config.toml
n_layer = 19
d_model = 192
n_head = 6
n_kv_head = 6
head_dim = 64
d_mlp = 768
vocab_size = 2048
activation = "tanh_gelu"
norm = "layernorm"
norm_place = "pre"
norm_eps = 1e-05
positions = "learned"
qk_norm = false
attn_scale = 0.125
bias = "none"
tie_embeddings = true
parallel_block = false
init = "normal"
init_std_qkv = 0.0213
init_std_o = 0.00346
init_std_up = 0.0213
init_std_down = 0.00346
optimizer = "muon"
lr = 0.00746
lr_mult_down = 3.0
beta1 = 0.9
lr_head = 0.0068
grad_clip = 1.0
warmup_steps = 200
schedule = "cos"
final_lr_fraction = 0.1
batch_tokens = 32768
seq_len = 512
doc_mask = true
train_tokens = 368500000
steps = 11246
dataset = "wikipedia_en"
MLP neurons of a small language model. Each row is named by its layer, matrix (down: output weights) and neuron, and shows model dimensions 0-191. Each number is 128 + 24 x the weight over its row's rms, rounded and kept within 0 to 255. Numbers have three digits each.
A block is one neuron, or neurons of one layer that tend to fire together. After each block is what it responds to, as a language model described it from the Wikipedia text at the highest values.

L13.down611:129129128128101166116114130133148122115157105126106143153146154150117157128108123098150126110125119140119119149114115132140160136140130118112188142112089138098124102133117117116106160129132095088110085145106160091162136098121125125157127145085139089144156145145094126131127134128164107125089126076118165196110139175162145150149097153115142099138135154115112117070117132162109157127110095153108170119112146123157120077156122138095143186113106146189155164094165122135102155122139118126126093080119102108093132160137138153119133116099127162111173138122137118100070140143124114150
Description: Mid-word fragments

L13.down384:132063121111109128141132079132115145106161112124143113125133112157166133129136127142188137118132124090133124125121130195137083120114100099123117141114147136093135168123130102096148105149196074099080165131134116106134133145164127093097111158119089129112157134125132127122152176146094123134169131133129128150119134117098162055112179124096151126118156116124114148166140155090122137146140109155162119106146120124134103124124157096114136102158122165162116113114105169104128116183110127147171143144138133143134129121123129080125104124127103152122142151113150089109113129086128158157
Description: Mid-word fragment tokens

L11.down182:127130115118169136134129112114095108170181153134114102145145175099103086171157138145160136134116132153122142126145141111076084108131119150143118127094114140149137144107093133068133145099109125158122127097091111123083121140115134099151093135161121101104115124154098158108108148145155103122121164102159145109128110156137123096116136150106133104147097135144108122139132118070065178115142112143118102132151167118100145136162148131090158130145114122144153203123115096141144104161142145104094165112180120105102103116154142136123152127169160130136158114148125114157115101117160142105
L11.down225:135140134154150151111172135134104136110109166188159123139171112139131093159125108112099135127137137130117130138082156123137084130140115110136096102111139116146131059129119102141122156148131136139162144145086120177090150124084096126127116129138172160108135078147112144106144122140162144121085157131145111151152121140146075127115082116144107138136103104148113132151105160165135082110145092115139104147148120082144143118119132110172098163136138113145114128124123144084156143132140165141094130130086104156135104122055116118110142144108139147108121155086159186152102135147135146107
L11.down247:159120107115161076161145095102137103184092121139167165095157175148111116102104177124160131071118121082168108140114044138128131128125117135128123172105117142151134125115121132126144118106116103126166137130122138113123115138149129093121161129137171124132122140190140123135112168132128165074134093089137087130108145156113176116145123154107148114169135130120122074087154139153150177115151131141134132143128139156144088152087086122115117130173118140125093137134136120154114100133095134137120124120132114158123123101127148129103127141157091128117101112133161151113134114138144102112
L11.down264:142174125130125122111164116150107171159123142134132108131123122150131158119112137142139130135133097144138088106129149113127110130092085169154136176117091142106147161165149088104127139159129100113135130169125047149143163112093092141121135166153147110149139159165097122145149124106099123087130137131149170155098094104098108115111146125113112097117147150128079104117097168088122161155133128125158100133116113135144130133155165139105161101158092115087095117129098132111098138178116118141162077099123141130197129126159112124152128136119129086129147138136138097145104131103099128114
L11.down285:106148117081101151149136151187110162151195136111074070119088117145120079156135141102162122167132118131110109121110114128170126123116153156173108097125090142135131142129102147124132124093140139138148111113133146131124096108124131123151125100141116131121124124134119150089149134108140086113087119155137086152133145088109152120095115159164151119091167123127142172165152148099151076136156115170143149094102104148135144141180122109126105137130115131136082132093106169150162116117111118174124117158124099106149149118119144166083122099160103113113151129123117145139106146144149133147
L11.down370:144113137093124135140150114083159121161133124164112106108107121138108130148136127175164129103140130082112116118169164150153085122142159094097130116161078147134143139167137156095096111137138093175141117168086155156110138111146116086141094128104124118129126141094164132172107174144132127101111138141126152109165120154099125137133093121119115114119112068158086089144113069129116115144076128141149141169138139151151137140140151117170120151141111108119129144090092122123133178139097126101119157148069136099116174107122160105144155136109101149129135139108145118130145121148125157138
L11.down400:103129100152116142095150121115123100150165155129107115153099155163142090098117156092110127109110120108166139156086150139136154147121166131137125170074139135140138127133155131158133098116156107126083116129135148098134114120079059125147116103090155147120134096142125098130119134148102130144123123101131120087165137080119134118089126104149148151164124092124170119125120123142115140134149099147163145114120137149152067153136102104105150100144118164154083125146115147153151111080143145082176147170134125126139134134102138139116127108188147130109139190140119114120140149143148073114
L11.down424:110150158134135133143160095130126104107135105108118099125116123124103127155130110122095147117144107095116144120132095147166127156114149161155046130114085108091095131145194132135187100158150098162169112129151188164096129123138108122155145151131121105141131136129124081110111157135144081121118155119103145144130125134106153115075137147151119104096145103131162134120090055157087158108115146151139122134119150126119169098127150157136147086121135185132150147115138127139139110120134150123156140144155112141130135113145136118101117113127126132104101123087077150132144114087118176123
L11.down426:131150116112083156112116158105123195144138150130127118104153117129118093133115125079158121148151149093119141108142040134107161116103122123093157110162122128124110162137135134148120160173127097132162103118124132113097119130124111121125121154122081113165116128150086167146122158115121085140114156110156150142138142131170085122125110145129127120135108106131116107106133135095117138140110131110151186076163165154164140144143120105124125132148123137114144123122107106142080158132153114133137181137103142106175095106125149112115131090142196164172111079154126162132122118125128107102
L11.down537:153111123140180151104155122115137124164131117115119150107130128115089139116127169162158167131137139099111140113112156122159141125153145131077121166142125153125143110130150152113127104103106124098112138109117120094155112120118067158124127103137143131136142150111119092140114073131110097169147141094115136142098113105139108149126129190092162094147042125078147118173140139140109140138179125115151109120133137138086107153102136137128162112142161102111112083167137125107121144124067120139152129161129110118097175131133134152122107170163120171111117083110158130102101112142139152140
L11.down559:134113124148181135110149128140088141142150148118135093153152164102130122142112131167111109216141094172169124109115070133107123115106166161135168124140142115130150102116125157120144133128132138162115162132134177088154082150135108115121136118112114113143142142117101148128162154155156100084136092106122081104096140135095150121164089103124121111111111109150119144126099132134149130107152097118093160102109155093136096124180126111125126131112147148080120122145159132127108179121118113121097119161142129169180147135091106115133108146091130091109115118112122117173152137155120114119
L11.down625:085156138092140113112102129179143135137108108106094118143131103135144088120164153119130159153145152121124131104136126066118166086104131108110117140155114149144178111124128103140161123134127088106066109143113175127135124115154192110137117104119167125125146156115148149129120115103138141117105170104152140131156120092162168209150083166155102146115125155117130141130114113120114105120110119147136133128154147121118144136127104140106109125122147109134087112152113131104120138165096148124124132092142148146161174122120104119141169145077134142136159123076069154108124077133110128123
L11.down632:132126178145128149124127119113115184101088142121144119084158133149132129117127150174171142145168132116098139082117154163118189165117140146148165116163063136070122098124112102129097122159128145123146139121138135125133123114128117122124103095111123153129118179173102113127114111164103142103166165113130153140107165174110157092158125135100147119086132160129119101146106103156119123098121099145102113121134129091134105142116108136121130164098171108084081096141133120108134138159119145157108138104115141094157137137138114107083141128164126100115107139109105139142124153150104081154
L11.down685:109110121077113133130125109122125145103108100147124136124142098163195177151121170134127125137126128146172128149150159090122136144121165092047134110139155094116120108115135119162186128140114166141145149101168146065135127094179126146140108101118118154123087088141142114115147139119136141145113139144129113104127113127166134114078165105113162138093116126128121113086110143118147186109124163126186102153111132084156122103083145138106096111136109122141104120149125117125156128128091105167108126123125141107144105117147135150138127110156089124122150118163101161099153129124156126145
L11.down688:128131128141149115081120151133101147091116150170089151143128111145123165110124108115158125110123122175128100122134124142142124102109168154122166170129129112116126126144120174155105131075119122128107121144153140170139073088201107163099096151105096169150157137099126133126117124143105142121132144138118131118131088100173138143165138122158164135160090140108134161137139139114150128123144075134169172125148115116107124110118146081110114143200136129085143111143161100066096139134115123110146106099120117150108073114114107092111117153105157152097138138116132130139143138134125101131
L11.down696:166152104130141112119103127097164087169126127133107138144172116143140101120105129092137140112125138150133124150182150120134125135150104124141148170095099133114175136125163101146088129128150141145134138159108163117117091112111149143112161090134133133170142113092117098117120102106115108113123083131115168095187110058117080164153119130160136147108084124117150152123115133133092102141115134129182091125114154125106098111160136142121097124170126137165139100128109146109131156163136125141115155121127129149127161150165097111132085116146178108156091093134143099135108127157069139124
Description: Mid-word fragment pieces

L5.down25:141144125093140137075145134122125143119114148135171136126113134166150116133135134139163132158141133094134151149113132127157089120129076134144129166100155115099136076116125122180119167138122112188105139171138148148100127091134105089141141112126114119116102161134105150099129101137122093091093157091133104092115106129087132099140131124160129141154137118077103137146181132103124087158094132141174172100138117105112155136082133174120094153145176094128146160080109140133093153106111121112104124133098141126153134149146108114120134138166152146129140121156169141126119133145114068142
L5.down54:142086144132120174108111126126101114086094120073148133130083125127072108111131171145106152142129106162140169143179152135123110131135139158158139120133168106168078172106127120096127165098133123137132154112106126172119096103137153126135167125132139115161159109126101127117138129140150081118146137138069144114093093163115112114096149124169099143118166127133147138160152106135119109100093095113143144127121111141170121139163111155101150129084149116137138117106130129089121151097178139138109144140148170137150108123123155129122110165163139112142110072153140107092131112103151128089
L5.down190:113109171084170124115126120120184106153129116161142176121156153107114152151141139158161127088091130098169090128087100122127137151106106105145112101138126086120098150165136170121142114086072145105134148144114119142210118135146119146119113142115174153148138141151141113102112124114108153110098103141132124149114146093128129109117122110130116109155137137126166100107182122114100138144141093081134097152176136119102157118147137117131143136138118110172146143156097106106125123108138131068118126101152135119165146081143171125109127183122113127121155117145117123115132126085153103131
L5.down229:127110130137142119156124150199113138121098175124123101170105111112051100167146152126135125151150133113113109142092109096119140100126185126136139126137114169170144118124115104137128149121095173126144155153108153108109105104134081104125125148145128116130129152166115128121104131161136122107146126135114113140145101137139115149135125131158091161167154128150134198146092096156137144071128091095118142099120190104169130159104096131103114124121156082096130122133087068119130141119159132129154119134104129109139136107119122142149104153138144109106123106072154159126153146121141130104
Description: Split-word letter fragments

L11.down15:112175177108119117165114120137146112132112138102119138126143121126179102125134091146114138143138104105125101125130091124134146197142118141145095164090160115094157123092122100127085135122114092132094089170130133129172105145136148143142134147135112168127143113129096144080124107113069142160154153124161094085096132172139156117165177110129106110114138134142163134078138143124120107104124101109139122098136118148121136113170175138127099150154118109120131133091119115122161141097165114146119113116180147134102177141080100125138130155136144104098110149125164128100109101124143166112
L11.down141:150124115137136127157148146145134120160135148157126133128142145145092162146169137137120095109084129107140140144107172117117092094156156116118133133130142128196117066142125138123160125115094114104123117103128158145107115099130138088151120114130115159149145105082143099092129149118166105100080110106100133131113129132133162188164121158127149171125111093160120107166085135116121121105113165110155152130103126089131120129156083132143140137099118140108127140107085129202102106114101112115112110110169099126138140127150105132154102143097129102092180174157169120153150109153117105131
L11.down228:088081125136127158125148147111136121074141110106073146118131118111098110131121147105126148106098111130141135134134129167149129105141167103109110148137165125136152109117134150155115146109153137114120161111106205126160105133139114101145122103103122144167141166118116163157135121094093124108116117125122125148129156118133112137115121099157113098119117156126062170154133101121122119117145129113149110153088128097102126158154121174083114151105111120115120103148195185141147107142134143139137114100147161188137143151191117098102098153135106128128138162086185108132133120095126101120
L11.down249:122142123124156138144116118114090157136167125116097083158179133154115183142157121129156108163117160116134105104145080119154147104105123150105132137139135143149133144119094142136151152119149089130137120106149124146171146139102144124128114136089165158103125105102093059127145062133075163131130130124092151095154128119160137081136115084146131114138123123118178144143107118098151146111151156098119110110135133156109123159125078107127151112099146137158159124147117095149124085101118105159131158117112082109108151132137149145135157142103166106132156086144107175102117108150141103101
L11.down279:161126166107162153084137143150084135113095121133155088109099142141166164113191151105119124114115101123135132154124149125129128147121110142098131084136099138112157190127154149107158145082084083102141136149138128097107071160138131089114151143118135104105118113135153136133122149131134123096151139146127118144082130110128141160107158132144148147135148144142141124145167112138147120117091162155184114142106119142122117110099132122157133097134114109123103169138145118164081155110122147073133101095087119145137138150135135115158109164106128172148142107100082142140132162119127063121
L11.down294:119122117141129163162152056097144109113094143127134147168095098155096145152175119116140103151103136141124089122122128134093154100148100099114107139137159176179144123101127129151095119152175158107127177153173112145134134130133165132158116118138117145069102088119108127120122122100133096142106116166149147120153151128118104100159140131129096116139089102092133153101143160160094152124156136104108116131137153122140165114168155136162157103124123121114140098147114166096103113086163095125155129128131106145139140110171119091087140138131111144108102142145122099109125140114093118178
L11.down348:147112088149145163130123135138139174127112147117107156123106149114102137141150145135144108114128108143137065179122100161116111098140135130072133139120158123142119105122123135125109143141142131092144110156151109169165122122137117136151140137137067146148143082149156132109131132145122133127085127139117161101084131162158096085106088098132131128166152119140122116100123124190149147141172085123109155111148120096100140120177109152126141180136092138118172155131105103147116119064102178105108141153128138123140147123100132108123095143118098122079156122162157087139089139127090133131
L11.down504:086157100132148149108172183165129139121129129128085103104135128144114134178091129118080141106147127130141116123108110130116149138109123079126142146114104130182147111122144135149118066110132128115144125149163152126145140084146093098142118153155145061089143097104106179130117107123152130156097120165143142166122138147119133143160128112118150173087150094142117082174142133149116151117125126124147124149104150149168125116150108113101127133199109142111117100106126144118098103116149109122159132146103083156092115125172107115124113128149152127159130113121116110131109092158093164153
L11.down517:122106135123129131114144160131132109109128180098128094120123097116109121203121150104092101148121145126136143124106129179104168108113164111123148147142126110089137110122123169136176114121170139134098128118163141103103112166099101118125102133107132158114142158125119146106096143102119147075125122129083187094094126152118133191176091143158104115109140138128135096130132137105169136109135135077149119168110146117133158125139126146086107137119133131131132125125129135117167076112127083137163123106104105150165078093157136127122179097139140159126137156139123083152130139125100143148
L11.down534:179149100155072116180177106098154150106110133107145085121128138140141156150100121139154127119146159109127135103095138136148104134136112115133112131146172123102111134082140138096159121128117142142100115145159081151127128117129153163119100118159147115116149134118126144100113144077107101149124124120103174108136154082126108107120117153128116103119159098092167121144122130111143123180145152143123118126110082091133162122083152166077146095116110122101144121145171132151128130131127186196136157121154164069128162155102130145107099136131105129130092137124134144136124136076126134119
L11.down593:141149136140091103127084134155124184119140133102166160149102149111106144130122108151143148127165103139131104180168129159122121124137142147130089112106100112134116145132126124126105106134138125136150119121127093145127165126109120141123127152170079121144146126114134090132114176121097091182132155113163136128123144092123136101119144128093063099115108073140093072122140118150122114099132068162135095124130135153148129114125159124133141145122125140156153121130123094140146146212147180150120119120146122153156147135078111115136131110110115150099134159144044109128112146129137133115
L11.down613:086106122141125167141128112133126141134164071123133132102135070178105129135104156146137151115074119151134110114143107111137118113117108110140104104123130131126117140149167130129163114155154141132100106143148144128124143131086118150151147128148104116101123130111138146133171172119175142169116082081121161089153094126122121169144093100150145166130103122133145138109153177130078128125163175126104130143083168120103122113125096118102153109114125122141121148155099162106113066150146099130094128080141138099170101131111151157097098142134117138150184126099118156127138122151127125173
L11.down650:117110180117105093167131057139137120135085133134102150101129120092112101121118126162151145105176118137130084101160146112150098119124096074146110133130129117128104142142085146125135149126154130135130124129139157137113141174126136128084132112107135141152152111091135101157133123112111164094155070175157111116165118152145103160166140096155162157101129124095127126160120109120114095137068121163106103106131149119137128120095146165108125113140147141102194116115090135116119155155150122106133148134126115131111124151151136090128138158112103119151124152189172118103115156151155141103
L11.down674:114127183139085087145172128111095104134121154118137128140157100138119095160151152148132166124146101108201104127140147113164132111131126109117139126143113139158121124155105091078158153098142125122121146109129137120082147098131113150103132113089161157130138130174128094154113118127120113094112155122105134147103146141168107128118080135140161128120112147088108127138134156109124128128127103158125134100198134082113127178125130121106164133153116086143142098139113136125180162166100089155107154118137117112127134110118136104112179109111115145147142113117086142116134112057140160098
L11.down706:118126106144112090103150144190111133141144105157144152125097119128136137126114142128116137163113165132130095121123116078100139146085109110147157124134137173085074143123146076123121110137149122128147135165111125124152180119112141161131125127138153122113151117089079143132097142122122121131146147163101118126143089131172184150155128117108086115069129159078090141179124098104136158155135135140168126119123107136114131146124106123167116168138123151130129102149081126087130137099163145132194105089157146143117126129118166149102130111117148116154100107130115150115110160152093094118
L11.down759:133146119190121140128117143133173132144097140199149141126117154092143136119158115111146100130150138101133144075109127145135144134151130140108134128145107086103160119124124159090113136101099117144061154087137120138102163152113103151110107116108154121123119116140092134120137109148091098143142088135136135135133142138096125146134152125106122096129109146137140113125127156151131092117111158115172164130139113168088156155134110088114086171124133139173113090141158142160111114162150153095158123149170086154181116139106135119102118170089128074099080127098153131127116121100162134126
Description: Second subword piece